Weights of a small GPT-style language model, trained from scratch on English Wikipedia.
Size: width 896, 102M parameters.
Training: a variant of Muon for these matrices, 1021M tokens.
MLP neurons of a small language model. Each row is named by its layer, matrix (up: input weights) and neuron, and shows model dimensions 608-799. Each number is 500 + 25 x the weight over its row's rms, rounded and kept within 0 to 999. Numbers have three digits each.
After each neuron's rows, "fires on" lists the tokens most often at its 100 highest values on Wikipedia text that the model never trained on.

L6.up1306:445482503475535468512478485517489503536510547526492534497485534509506529444496454529481482444498511523512493541484474521490462484547487512489479490510512514462511450548532491498521489477515501505506483503507519524518475429507484480484450521494521477481531469542503479509527493471503473504540488516533542505484510476506461500500509485541557483406454501524480495536514514482481547543499494523502464521493504519499562461511494513501491518541478462494475490466512526531513509471540483499490504464479512478488497489524536516503492514540540533506461531516534502489512487465508511493
fires on: ",", " the", " a", " at", "1", " in"

L6.up1482:507526487538480499508532487480524484502494452448521492484501511526463487551500518477511494528493487493516521519507519487490499515515497518514481469507465532511566522461510477503518473511478504490493428459458532519526504483510488529510514469489544500492496485494485511511515455483507467478501503503492518505525525518495491510498468515505509509501504472536511472479538513531483462453520493504504516491514521546470504485491517520512572479501482468462517510485455502477477528479538489481473517488479477519518480546515521516545520476474486494505470486510508480473507525512481493521
fires on: " A", " I", " The", " a", "A"

L6.up2678:455446503514529533518513521485500433535519512543519545524489486495522497519481510507506498501510518528481531512519470496519514525462500533469502507499551537522467507514482488508540519512477467489517471534501520463510502536539506526501525486465510519516453479521480512447493512477493495526487456446510530486527499513510510432468491474503507492492546534556494510500503453505533491533507508482516471481486499497490549484467511475554515503466495496555474567507486501477453482495504468522515515512525536536486587501527462507476488470489487479474508513545468516491485464500499490469
fires on: " ", " of", "1"

L6.up3175:474489473515514535495481499507529467547520521511493513489488521474550506496505510499501485498486527517494516535467483464515521483537477513533527472481511511516443511471485477519457527478510466478430524477489542475540515473545522479514490531493516543496508541523547471493490502468455546502552539498496481452470503519473453492520523485500514498520522495515505554499481528510458508467508470485461515516531510466482551528499514500529477524473451478485503510480507460496479485520475495523497531558513522500511511512515500514537471507492502510504481490529525483527506504486467519490
fires on: " and", " as", ",", " the", " a"

L6.up1560:535508463503518503521484498528473491483515486489552518506494505523537490516483541466534512508491498473480490465543517524530548544498503527477477495508480447514463501534495501499500507490482520469502488515483482469523488481475471532513470507500466490518546496501519513432495497470512484557459496457538540527475547465534499479510518492517507481506522536457555512484513537533504480493488500497458488517490524480494526520445521522517454527489473503510516525468467480494488496520507556473525495468494552508527447534489516480483515480519515526485496492535502477501487523500436517471
fires on: " ", " its", " his", " their"

L6.up1253:541493470502498457504542488536499464487490558471493514509499499554459495505528488497483469467470503456456532488518466507487489446487495553492488476486542481490497485512461500490464519481514485478514483497489461496525474501526495532508526491532482540513481489513503470520520505538469509536460469493470494477523488512547490503521534477491488506498532534513521482505499501498463496477515506507502520489494492455478477486504514528509488528508493526502520481507475489494488488483516485489466480556477507457515470531492461460505508512500482519533554485512491539482523533546469513501
fires on: " the", " his", " a", " of"

L6.up2058:540504543520494486489501527467512513528511546468501550507461495535528503522500487482481477507505526475526513473456510521507486477525542530495476490468468495533507534503518514512501494496484499511513503490479502485522515479513499536489521480510528506526512494498475494494490525548491474447462499540493479484517506513512549467501444492528485496516468476532488526494483517495479466481490491496520491495486568504531496504490480531456499476480460532496527491502505511468500430536521509523479542490458515465498464539504550533527493551471528481499517501520522454574479501518518486497
fires on: " a"

L6.up1175:503458514477506500511481481493515474506511453450512482518497504487458482553521495507487470489448510477483488500469512521515470528497513469487530523509522479529464502476527481506469472504489515521509514465490501519520458489490520459487487524454511505502477483503476538489555534494500475452493503498546465487534442519519465521531508491478465474498460512465538500507496469547455542477462534517507489509528475488458546506481461491513477465552499506479519521476528465489525503495519498468513508474480514515482537470533504460562511474507508542481514480493476506516514503500494497474
fires on: " the", "f", "s", " ", "."

L6.up3574:538514489506494471483514523510478507473511527466516485528503492509482478495453534487489484487462482551518538519509517527504529511532517498493503508524459491503496485477506454524482484482497484508500461491494541492515479517515500507501467480457522482527473507487495487468453553513528491539496466478488529516507540514457515510429475491503467522501486483459487531496469496462549481523525491489509512486484539528532508467499506504511502501464520500532507490479539490445538470524491496474551503509489494503511476476513531514481469491486480475508474509507532474512482521463539496516
fires on: " a", " to"

L6.up1006:574478526528459480504522523482506464523492449513490499499496502477492478499473510497446487502485525523497545513470517482561529488424510527457486466481512504547470466479494522525470530501500502469544506499463495492490480514512480547509521537512530520555516504526521532511499525515493473531502493490500522511482479476493529518486540460506497496485517489452499532514458497516502507501508453485552535493496489478485494522497512514491469455505505475545505455529469498457508485522524495521508512522518511513461495496525478495511495518476491489507501471480509507504479478511485522507
fires on: " a", " the", " new", " first", " following", "er"

L6.up196:483520482524508502517537466534510503477519484509527529461469493507499498512529491482480554513524507484496530529440508514519467500490557474503473500539488476500540483533551527499458467498528517506493524483501493498445507475439535475522516530493488478512495488466519507543486524509475474475491507495487528473554492506492498481524486522559485490509500522512484460529490506520501480544506544490538505527536490455485511541487514504540528506503520488523487487478500554479479489500448504461433502484518484469503521478543547488504510505517498497516487504506494474524447513458493491456
fires on: " and", " of", " to", " &", "F"

L6.up1929:500532478532493471509516477518506451503472481475518479532459492482477458459521441512553498529498477494545539466471560495485510568546463470498566500471453478495514523514526486523488523526485450479513504462519546497511517535465479477527518480504446477496514478501515520502518522504499495488463480481489524518501494475495543501467485512471514497480472512524440511500518524537504478502468498449496491511483545536503485510524486489523536467533517516525527494534474529489496486518499503517505446489520496524518490500512499478533459523474475486449525522471505513480525499453463518502
fires on: " The", " A", "op", " At", " Second"

L6.up3571:504547566493494546499475497510515525497498489589483505531483521489503491506493523515485503460544504484502520583499484491521496496502480500517476470465535508503522520486452473516458480447527463495511530486483537481553487490490494553491496517527511530481503478487525486517521482538483493456544472516484496523481513473504471550493471479515517504521478553508502493493460485522488519521552486495493499492468547498514492482497495506571515512498470525482513543495539516506475493507522528460525500501511543516461507484494524479451520540473505500477481515500525540479466461521471503508
fires on: " the", " a", " be", " as", "'"

L6.up2372:481511488489502464497475510487476502507527502474526539539491508460470511520492508514455511490535479482493477522482478469507486527460515468504515493502566556459494472506514469518468546486499499519495502499536554434517472520509472518473509484511492485462518505508541537521493502491529492500489499518501464514516508476491518512504498518489501498502503476534508505483568508546485492485462489510490504506523454497485509472482489532513468541516508468489489505499505558574486461497556509508477505487489518506457453524554484550519483474464478487538526511495531506522530528463468551489
fires on: " ", " part", " a", " the", " known"

L6.up1446:505505475497519480505523492496547469485506520521470504469540543559509466482496506458529533556486477503447516517517457508496490483523500509546479504448511508507500491482528527503517529522549504495494501498490480519508497515520509478546494496514506516540519502476528538475506479490537586473471497452517521498531532526518467493544505484521519495542540514530505501457503486498482518497518517504478501531468480516492532498481489447501488504504514484446528466530474482453481483496534485489490531518492474511489518528444529466456560490500570496474551526519523499473462496456537506521
fires on: " in", " and", " ", " of", "N", " from"

L6.up3036:501437528502515535523509519495534517546468523519544496475473551498489550502444526457491501489533527514468503512509449480440516487496560517533507527446523505490467473477476530500484500503487463495488498508534482533503509504499478505508513494523522522558528509432445547572534499503463502462478474501519498487501494499479470547486483512465495513561521524473517459512520495448518487458501549491502501531531530475518506485475465517483539533517517506517499530473501487493496502512455517518498557487507519480491508499481505520543520480515484484506478533499484481489551511451530518506
fires on: " S", " \"", "-", " (", " ", "\n"

L6.up2927:485565510549494498538503550497489498575499484475469527489513483476552514497503505523517503518497484497450483500561499508476512508520483490476483531529530532539525476447488565488559512560508520516527463520528522501452492475482498513516523480516513514508474516503481489447535496515524483488480473458512544502490510445495467564509484492462515489502532503506508444518511532490508490476503509474534491504547476528518470498543468482500500474498504499531527520480489479513490462550543511487505592455460499484516480499506504486485511496473500486545464535471472472477486477555540459535
fires on: ","

L6.up1656:483469495480547500506516493491485509508466452548496501450486488434530525477475479549488511451483499491486539477518485496500519542549463468510504513515495452523485483524475520484533515486467526501513482490482493468499503510495484489509486478504472476537522538490509526509505485484493467473504535471500516485483524507499523543480529508479483532525488530485485479472506550504515517478464493496516478505474466503510471443503510516515470469455518487490471479478494494516494537515491471508464575493514488498515538516499498489559529483522509473529509507508514471456474471515518497491
fires on: " ", " S", "-"

L6.up1584:550517516506462462463531523496463469530496506496490507528504452464461521519535481489527495543506498493440538493541525506507490511487513496539472455540502496521485459475474501469523526546494481509495531578487518510457507492468507463484516520489470498518542518497491500506519492555461472505505478525493513454448471473508483518484514518520512492538522515536508492493496474508516510490472478461517498547482487502516497454472504481467469511508475531505516511461479458488502480495467530500480478539488485478448492456511496542468495543520511512508519471502466510493535491524491500509
fires on: ",", " to", " R", " for", " of", " at"

L6.up2145:505518507466551514466468447496519504505512487501497481532498514504527494480520495526460488494523509491495454484507517515461464473500507509490451470515516474517490443498490539460494479456513470489469589466473510447483515452535536524484496484531517525518461509516492486552485516502513458492487505504491526509523503524537507515449517477530481495449491511495483486521499516525555539459508485535497497526515498504473520473446460523534516523524496455512480505528511458523505541525534462495450495510495500476507517540501501506493511497489486519470516508512494505512478517520516504510
fires on: "r", " of", " in", " all", "ch"

L6.up2164:551464487532515508553456514547506513522474535517479497462493491486490477486511493479519496503490533522523491540507492504512513505462498532483502513518443464499502494470485464536522505517458448516526511571501524482483488479507523468481499489515526496446452501518494519445487524604470503482497513548480448495487508482534459495497500493489469477490463471478532511513461479490492448492515475509516487475499477528493483449510475482498515488518512480533507510484502523534533521531480531502478497508511505519518513569489417494510513477516482505520496487493468514503505483490506528487
fires on: " in", "in", " million", " and", " during", " over"

L6.up3377:533507488507517523514541496526474502505471471570504483510486491510492532478516502511454497472501469489472557488502489469493491501497547516482448490546523488474461512489508526506523479482540507509520484502495514507495492522552454528544528477506505521493486506511518518532481519478562499503536525508486477439503520500578500527503525468521538504489506474494492475487526502496512497448472489498470547566481525439472489491490507511481506498497505481498485490505545493450500449490488508499506546468506510504485496501534481509548481502515524500492494472532502511540497469507494474483
fires on: " |", " ", " of"

L6.up72:486476495532544485492458500494512459508497533497496508476529519491508550482434454466474494468451502509486538506494453460510505537539530520487485515519483458476525499506479522474502508506477506507504456503518458492514463518521529494502472521501500569485495508515529497541500508419563516496521515521503479470528532494515503503499483468496488500478537484507536509462528521525493480482502528506489498491522491497492484491502449514532461523535504492519500532452487518522527487539499498492480497497557461491500508501469509501507493522549544496537479463493469522532524489456487529484
fires on: " in", " early", " ", " (", " the"

L6.up3042:506540523543512487537491511502508525527490481525517499515497503519498520513492505499498529492508505462484490537472465488496476498537463507523465475509468520470523522485502495507500434505498460469524500511534547519531526508526499472495531478538551465509497503501467530492454470458529514472496479483487472479446537495460517532507521520546531486500516472552516528527463477482483460496458503499515452482524506482523504542449472485478523485485456512442508524512510526459485540501533512494505522472460509497519547537453517526540543510478491470488503502468525507507489517463481541505
fires on: " in", " of", " on", " to", ":"

L6.up5:516494463476524472516542492485480509494537515485477497496468496523486473512514507535526503484485469511503507478531478587466502473500492515501541493471462473499509496460503542503498516535528537516513457513484485532530506535484454539508488477501517513494511519477482451491485486470498511535494486471493462511507524469460486461458535481466494529503496531515490495483485468462492513489500521536543470460460495472503480490498540508474433506504516478495519490477502478512505470490530519530483475506454554452502490507442487486499460479498467485498522509526491495496536504517513503493
fires on: ",", " year", " of"

L6.up2395:541457502534455507502516469489515458503429485488480495515503459445503499486520529497512473537463512521488533494506474472489455514512458480522521516490471514475530504490448455489516529524514466531493507520470496476517485466478506500458480442459530511531499515493522497513498512512503535510484532475505459493525540498539465517463533515501482483530509487553492442473534509497510525504507505515522544500517517545531528495491478459517472486459500491481494523503488512466455506504484498523450506485497486484532495493499470493533516487467530482457493472483555507505547467489513520507
fires on: ",", " in", "\"", " of"

L6.up1817:487528513510523509525450514553471470504479504510487535540496475458524496492541523476539497492528473494510527465508489500504461493518520527497475536462491480564477480463499516501511494538459508526476482473496489474554494491510466504512485444468464507509529521462518462508464526517487488490484477496477496514472509504525490473473519462476559489515460541478482509511490520515479493509445485477516506467487498527506481519494541517503526522517526473452464484478523478494511503514495477534490459449454541523513498520456528477527481488514491505465480490514534505507478513486532516500
fires on: " the", " of", " his", " (", ",", " their"

L6.up2150:547462504469493465536470494519501547519523516495498476514465499517537510552491517515563514503488481541485477508444492561515490568520516494507512495483520509528487486520533510536507493557511503467480498447492539493469490456492508486522502518525507495511505538444517489510540499507486507485525530454507512526497538519515521528558518484507524489443487530454508468500482497478501507495503502532453556489451481527482457493503499507477486509496482488508479485484487540499483476512528498514480526495501514520491484502483490483513488520488495501501486473490518504504477454529532503491
fires on: ",", " was", " of", " and", " by", ":"

L6.up1324:511478502499498503511461475523498453488490503509488503501513480535478525509522458476476485545474449531556491567485481461498522536478512519497493524506522502529498521502482509460530479542434459501495512508514507515474511454521536495504519567484540518513495459501482492537489465509473536498499497521502530541509530507480536497475498510490476505461523555518536519475501520536505516491478504492518511482480503464497451518507483453505509525531512454493425535523481454505517460498490477537448488520468515451526551472542480536493506487499513506482478486538544493483496509486516487490
fires on: " |", " of", " the", " at", " ("

L6.up2111:492472478567504515510473521486474492510511502501468505527546486504504542507477507506495554486484479492499483497492472501474493510557521472494530480482533519464464509507538478527489536499482443515563478470533535475524519513493518476460487486443511446506502564478484545491489510538560512513497494496494502532527496486530464454500480489455507543479495522520455567523505484549549488497489494473473539519471465507488531477468459483544478517443532498485513487509503508458520484479509510510489514521535444504504511501484506469500481516506509506503509535521521470512471517493507488416
fires on: " ", " R"

L6.up670:516490460543510468519507511508508509515478533494504490512480489525499546484503455529557538493524472473489513519536536501495525525475498483529535468540509502545478503461498522504502487447487529519520516465478527433488491499493464505489518519492510502480511520505467469541539506458461521482492482494467475482487483472456546546513478498498515490476510505483502456473533515461458486473505503439495497534521454535512547533503521469545485468478528505482499512463513506526477502536475491507462524518513502454471485485532502499498478548527513516480525529490485503527521541482490559521
fires on: " of", " is", "f", " was", " and", ","

L6.up2397:502515512548488532496497519521492448553508497554493490531546511504458493473508479526489512474458505496512537489461533503519492538476523487480518493471457527460518572490507497485498505580550523521487464462479495466517468515446526492535506529467534551513445492520509524483492543486519515493449514510534526441473510472514513464457535527506484473496494485520538473492518514499489496512516513492490524477478482477481479487496520497479500489535493497498489521481474489529452500517503503495463497446505484532451470482465493499546504500501487493502482495498535468563490490470516491541
fires on: ",", "\n", ")", " |\n", "\""

L6.up1315:513529431546493509519489405516527512504523517494512463497465525456519492508492515454503489528522518523479459502534471488466539484484509514524500496447518468439494465531504527497526548518489501500516492472497500485513452507461518484474503484461506502502492488494468479492468485526507475476461523522541495477500512484531493497474488466471483492476486519511516480490504538535492503501539524499474563490472518521502478463471464480490492514475466483484455485499509510464459497529539473506497495511473547534476477544491526514505478532490486459508525469486456518502492515516510499493
fires on: " in", "–", " to", " out", " through", " on"

L6.up2734:518470486489508467490493491455501493531516502560524493491492467457490545491515487468465532487525492504504514485466525519515472530537496525467533513507519475511487485486482532518512491514492503487541577486493517487492472513509519457556520479491495522516524477459511470510545471501476497492514480482481524474479500501504459502461509521518500503499517495531500502458523517503481526499488511506506462488475477512486540490473475525520490479500509475505529499499505523530492523520505479465442517524490510470539472505487495541472463506503537509474488501496468507517487483542489470532
fires on: " a", " S", " the", " P", " in"

L6.up2012:521503488507498450498488488491493477538523491458489510484536502533466497513521513510530513525484515524489476468506449488483505503496480521451527486497508494498490492463484518480516514513487499520491480521517491521507487452513495524452509521519487515496502487500459486432468488508475561536507498527491489491456501479527493496517508505450522503546504544518486501512475516530501521469498512497530487468518522514540504486546505481523518459545506524511490498515503439525527488527517501510499498506479494480549515517499462495477426503489510500513503566440485520494517460531499514497
fires on: ","

L6.up2801:507467521489537495507520508510516517466540494472483547486479505489496503450502456481498497477490506512529506474442488499505430566480490511544520526495466509516504504501502512480512486555533478522558493542518492483484474478459534503498508458483471526530501487471464492514503510529494493495451517535536498548487503503492497486458521521494513497473468482495559485497540486458462489500465519475504473466466516537512497514487521521490515501537448522488432495491490507481485514544490511528537489479506507510522473508474489509532498501495472486502498538547521538485525509493534501503
fires on: " (", " on", " over", " as", " the", " in"

L6.up913:492509503522501531514488513472476512512445524480511527502493531459542537468489518517500494472462484475532547503524481460498474532463521509501511534536514509479541499492499505475475494483515464463453496513434478471527476510482521512456488484522555504503514466527537494528473484521496492545498508514466522512506464504472511491499488507468538477476514476489537520524519545501529505472537519493512503496465503484500481509496513510514520483558477496507507484481495494492502494510489519517500480530487507487513512478527474512479522504470486471468495525461511531504520509441524493509
fires on: " (", "===", "=="

L6.up1390:511495500507505480502490485489512541502496508486521513513567491482531496463504488476478499496448486506506488479520517488489537509519493499513464477464505507522491480518460484520506567484500525500503486548486487534482478458474481502475468470520480463491519498529500535478465484464530503482465522506515530482483546538498446475495463465483531534549498505538502470527502515464506502500499498472454496468517502512541493489474497485503507522509517491509520507512488518512507522478505475464495504530523489530468495486545520489541474505481531492472451492484497507517505521534495535455
fires on: " in", " to", " of", " ", "-"

L6.up768:484518501488500530495480492456511502472501469500515508523524490519518554498496544521491501523531546529530459532541469489529560516474497493538524443494550501504520456498503498481514493482499460508490474523531516535501522507476488490473533475512485488486532508460488533500495543536517499541490505472494465502518472453505540469480475464513529534509461526522555570476493485467509456532474528523465510474505538501500545493454443500461515507522533497524496524514494485493480521531514479459453475510515487473491509447483528512487493491518505557499478492501488480496517498446508535512
fires on: " ", " |", "–", "-"

L6.up2945:489517539562505496531512523482491524538507477506529510536513541492530508448531422490471486509489486493527465498500536513493472526522503475465488524517497490505487522497505526485495497432507536452517524519465568530526483494530510486528521487510497536536479491477496533513480478500494528458515517527503493523482501520505509522489503460527545486530546503528503511558533492493494520476498503504508525507538508508427526508521486504515510487481493515507486551528523508499490465491524498473502501443470513456467509531482528496504496510537539494499509538506498476482524539473469517489
fires on: " the", " |", " are", " of", " to", "|"

L6.up1475:485482519501502529481460484518489498473470469530500512517497506506481475539485554545451483511506484498480500531460436503480521534507582511508536516443531485527515449497488519459523535505475499474455473502504489512536501528509520526460506476529509515532532486493484508494528559525476521492503535498533483471486494527473509458422518471528478576487465473481516524546487454472510492512490537488540495506532565513464520498538461498495507517549509492512497461494474507485469502530463464461510527478514528489503494522533486531508556499548507530512523530450479510474458519473451472477
fires on: " ", " |"

L6.up1967:473476478487526474528490488524506499538476509500487489496511523522478473492463496512479486487498509494512495514504490514517476515537488510469512500449516507503473485507505490505507534505491503535508453509507475496468458511534445478464535528475502461492530473488483540481499505522522501447503495528501528521482479498498486496500512485507455543467501555492517491497499523533493540502514464516501502487501486531544517477512492504496527507544507504486504482487541483498514506500521505528473546481474486503517437504540506523511505500483513506505485486577494490464492533484520489501
fires on: " ", " a", " the", " an"

L6.up2858:514530499448457486506492505510483490494516509521509528523513512458516510538507504533535484537521510525522478492505487461530519514493540504470509513547469478452494478513485478520476486507488523504484464463456530502480479497479483511502481488490515533466478484470519506531475476510512523506483517469493497500442480515446544495468476500502473536501546504499497506523488489498498460548491542529485563553485499513452484495497513432528535466480481524516482510465497531508461478514480515497490556578489476483474507552496506498514507481461488452488488489507479519518479512478540438517
fires on: ",", " by", ":", " signed"

L6.up942:484530574469543501533519500520480511501514507506489496493492526464512505528483519538500509524477502470490548501476470520505556510514482473510514525491560482480510459509511528537546456488465523514495469513511481490511513510519529510492475495545479518505531501469492532478519472529479510463525471516478489477526514500554474481482521488491483514492485514509488507479473521513507508466499488501534531443563494484481483511503509530480520510521504456518513518500545503562496537531498513511516455507523481495536482462530514482522497503487514482452508548524510445510514469496483513499
fires on: " as", " the", " ", " that", " it"

L6.up2782:515484522518488496489535472466557446493514485491507519499471507556518541498491462493501442513467525462499469498503517527509517499509471507490484495505486560478485540514488505523520512478530515508511457503518514473509510447543454489466507479502514532488433460489458468496476503509536458506513494532516530491495500473534480515493504492504521515513497482509472532512493511488501466521525498493525462521519504525532565553467559467508535490512472524497493497494487470520504474545517538490493511564485514474542426516522460492479505478478515494469508514486476496512486450556515503489
fires on: " be", " not", " was", " are", ",", " were"

L6.up797:500474478474522504512472501539494471532466471460513551540500458540510508479553474520514501511477473470500560517490487515480484491475527514571565507488526525540504512569473496483487528502489543488510461479516444521520502485527469505460501517450496482532457529519495477480514495476549519543482527507498433491449503506525524513482520537464500469496520490559522510482487480504505530502539495495474506507532536531496461464510463479517471492500520495481492468525474459470487498512521529519475523474494496483509483506508483487480457530545499486516501502474468552473524483513544517531
fires on: ","

L6.up1270:497524460499544527565517458524489527487500489494523502517498521506473475566510520467475474497478464497487522506485493534479483511527534507533492500513535464524509471506498466524520498472528488504501553475512483474512568516530510498541462491512472498525507522522523512518500512482500518495449497507505525466480540484523460483535525527499479520537474546504512501523508490502533516488496537503483493495462533526555490506511506503510500479513514488479520445488519472541507495508490485490475481548514499478471482502473538495481446489482495496497471509518497528519473500493511474487
fires on: " of", " in", " |", "ü"

L6.up1957:508532485525496492499518462542473490517482515497495493502464468481519491514520536541500510486528508482454507472508487490509482516460502517499508468496534517515554513486487518503523505548504516491489536529498519508519497507514519495482534488484526502509482530519475495466538587524537494513467525534531475504474495493446490482492526510430508579478523523509493519525475458467492491528484454498489478506464473584484469499425458521467482483469484497491500464539441524461483478482454475508492494510491536477493514509475527493461487486477499508578530536510486491503487474513492509524
fires on: ",", " by", " of", " to"

L6.up2939:488497490509519489492528473514478514480506474494507547463535502490504473525473536494503529539539498516490525498505535496497493507480512513513539436530482503483530535498464511541464578502539488501431493491565526530523462498467474506526547457486513514526475524495494496463522509527490511481482471489531520434521493487504487489499498509445536511507517497501519502518491483493533497502484517516484484527484518530530463476506467536484478485483493500505510471516446516493563483502463490526519493496520537480503496500497494492482478516489555431497484495513505537512492492498519514483
fires on: " ", " of", " by", " and", ":", " to"

L6.up92:491542455523536436495532500483495529509482518503527545460514511501511528485499490502529533522553487463474459494529483537510514534473558505460566524474527459481517499518497495491498519535490503502561498461544461493453499508477482488527496479511511478516555503502493508531524506520495502519485474516503510454501532506450475477473493513490525502517482485452478489508500519535465536488481489486486545475492482510530499549507488522513518503475512501508469467473489500491487524515479470495520534512483486500501505471506517488488496510549514492524530533488456485497494515467512499486
fires on: " and", ",", " to", "ant"

L6.up1620:461496518520497472490488492504498481539528503477529515502533537475486450504478496499515490525484540530499480532544494507522500506488535493516472479510501524526480483518498531498516523477449524512532514503472495491508483455528495497506510477562489448513503485440480471510498481539574471463482484483511550463491474489518521509497488485470522498481500509494491489425494501501485495505529502523518502513517473487509475489495557496509461507526508516502477502508475490514546515492503474536497487537514488493545475511477545501517493502473503493482436459519486531511473510496538506438
fires on: " at", " At", " ", " in", "v", " -"

L6.up3353:558454543540496500442507519501503487509539494502525519484499527467527482429502546516463484487466478517509489512511543505482523471505436521531493494492502522489515488516438529512516480500505446487493541501485537486520505516517486476495488479529523462490494532474490541520503529525504533500564511510495539528547502535483496525475471523505516475530505511495530516527480520490451548484450452488516503481463524516532506489474477485523456522484474530476484520496509505516505510473507481463478507530505510520506456503587509484438452492504495497482473521451495497479523499499505449514
fires on: " of", " L", " to", " for", " v", " l"

L6.up2182:497462513543488487467506466479500494480514519505528509484516525497469487496523522546487500542528557519509515491484490505522512489508525520500471552514476530452447543505462516502499466467504483520520506511487471481531483532506497548497510502459504506498521488490537467540528490524504552476500515486517467506543476519515513530537539531539500487473527481467505497511508538482535514514480496478483556471459508537474459496505483505495512481519545504475481497479515470466476462542503511465520522533498499450501509508484490487469526490494477539465506487516488454460512486491500542499
fires on: " the", " ", " one", "00", " two", " s"

L6.up58:511546511496518540484507511451467478505512482486494521509519465523507536508479477519517490478542488480493450513504494508465521495500508522486491521520538474468525496490508484506507495515454506505479512509479494513478455498481544476503553531459492477530489470501513522503464513467498503557486496531478504529526499484511485469496549522509507553536465477481472478533500546487527460474492497467507555480502502493515455476475491477528518453504490524514467493509486518510529482517469491501477519478504468497459499500485497528531534522502506508495501466551511508494553499475460494485
fires on: " a", " to", " J", " an", " j"

L6.up823:496502504503480483508489467504514499488502456486501529539503513514525489493481542516517457528465477507504503445479507485495497509490494531504476487493507536504491491514524443518486496499465458513509473506458436483529495522492492519492465489524489500543514443461547472497456539475522499519492539476468551478515517496478512537501575540524458502504506518514489510517490530524561528508530496532532503480524480529500549512536559482524470500493514505531500449520502492538525499529482516474504530526502484458492503518503511479518475504461477456489525534526521514477472490449485533517
fires on: " a", " one", " the", " four", " an"

L6.up2038:542482499560499499502474479523501510496470528505450511485487505485486461529527529467525528533465482510511535501547488522493505539481483518466480486503442524480467512496477434481510484473508455538521426497490536483541488483516510521476527459511467528504535530474525496498554477534503533484507465506540486489472493501492458494478491500507573512519523500455473489494487476457460485481513471460521545481500497523491491504482523504464472495531523489542569516463502473531517510448481496480515468499483520509484500520465480512511461483478509555463499530537493469536494504501448478473
fires on: "in", "id", "ine", " in", " was", "d"

L6.up1780:485489444511518490498478483484518490493489518497459509521498492521535521480498475538503484485503528523473501528469465469558499473497501490484543496489511451467498537499512536476494451493524449492525479458488478486512510510519483466506520538532496538559473518477499559497502482500528475501470480494533502543456527463514503456492499511498557527492522496501516477459520493513517461498455524453484512452486538497470457486514479494522508512512521510529488520473470448487523505504537472487526479519491510490463514508445474524502480493496504519483521504516477514512466487458488493493
fires on: ":", "′", " ", " the", " (", " in"

L6.up1431:478477476538482486531500477507475539521444475488487515526521491523525510535482505487518491484495451496462538514527482517480524495509453524502539483508472527570533550490546489532485493519513493487504510521532519511497499529523476517477512491519507521514489457501499520497494515482526471501480478488517502462494505569486504512491516530524484488496459536462525523523510487478515486470548543545424467511493556469495494466526534502524503483478515520521498441485535496523476469558463503499461508509541529466513487490480543558482473494480501455548519532503469499515498448444523484461
fires on: " in", " from", " to", ","

L6.up3102:514487477511502530521504490522475483529471520482532512476498486500496484466545527520503474522537525481494489501528519447500460565548521485477503486509524477550517503497549511493515520484479512513550487475517529476534503499445489478526571487536456513495486535449534516542521501484513531457517483464524526499496523539508485500550502479513475520534488492509516515480481554502474520524515494520491534497493514492493463476459504490510503515545493510479515507500516535532496488529487478476521474499480490511484505571491521483488485497478498467484455469520532486532455521521505571502
fires on: " (", " of", ":", " —", " |"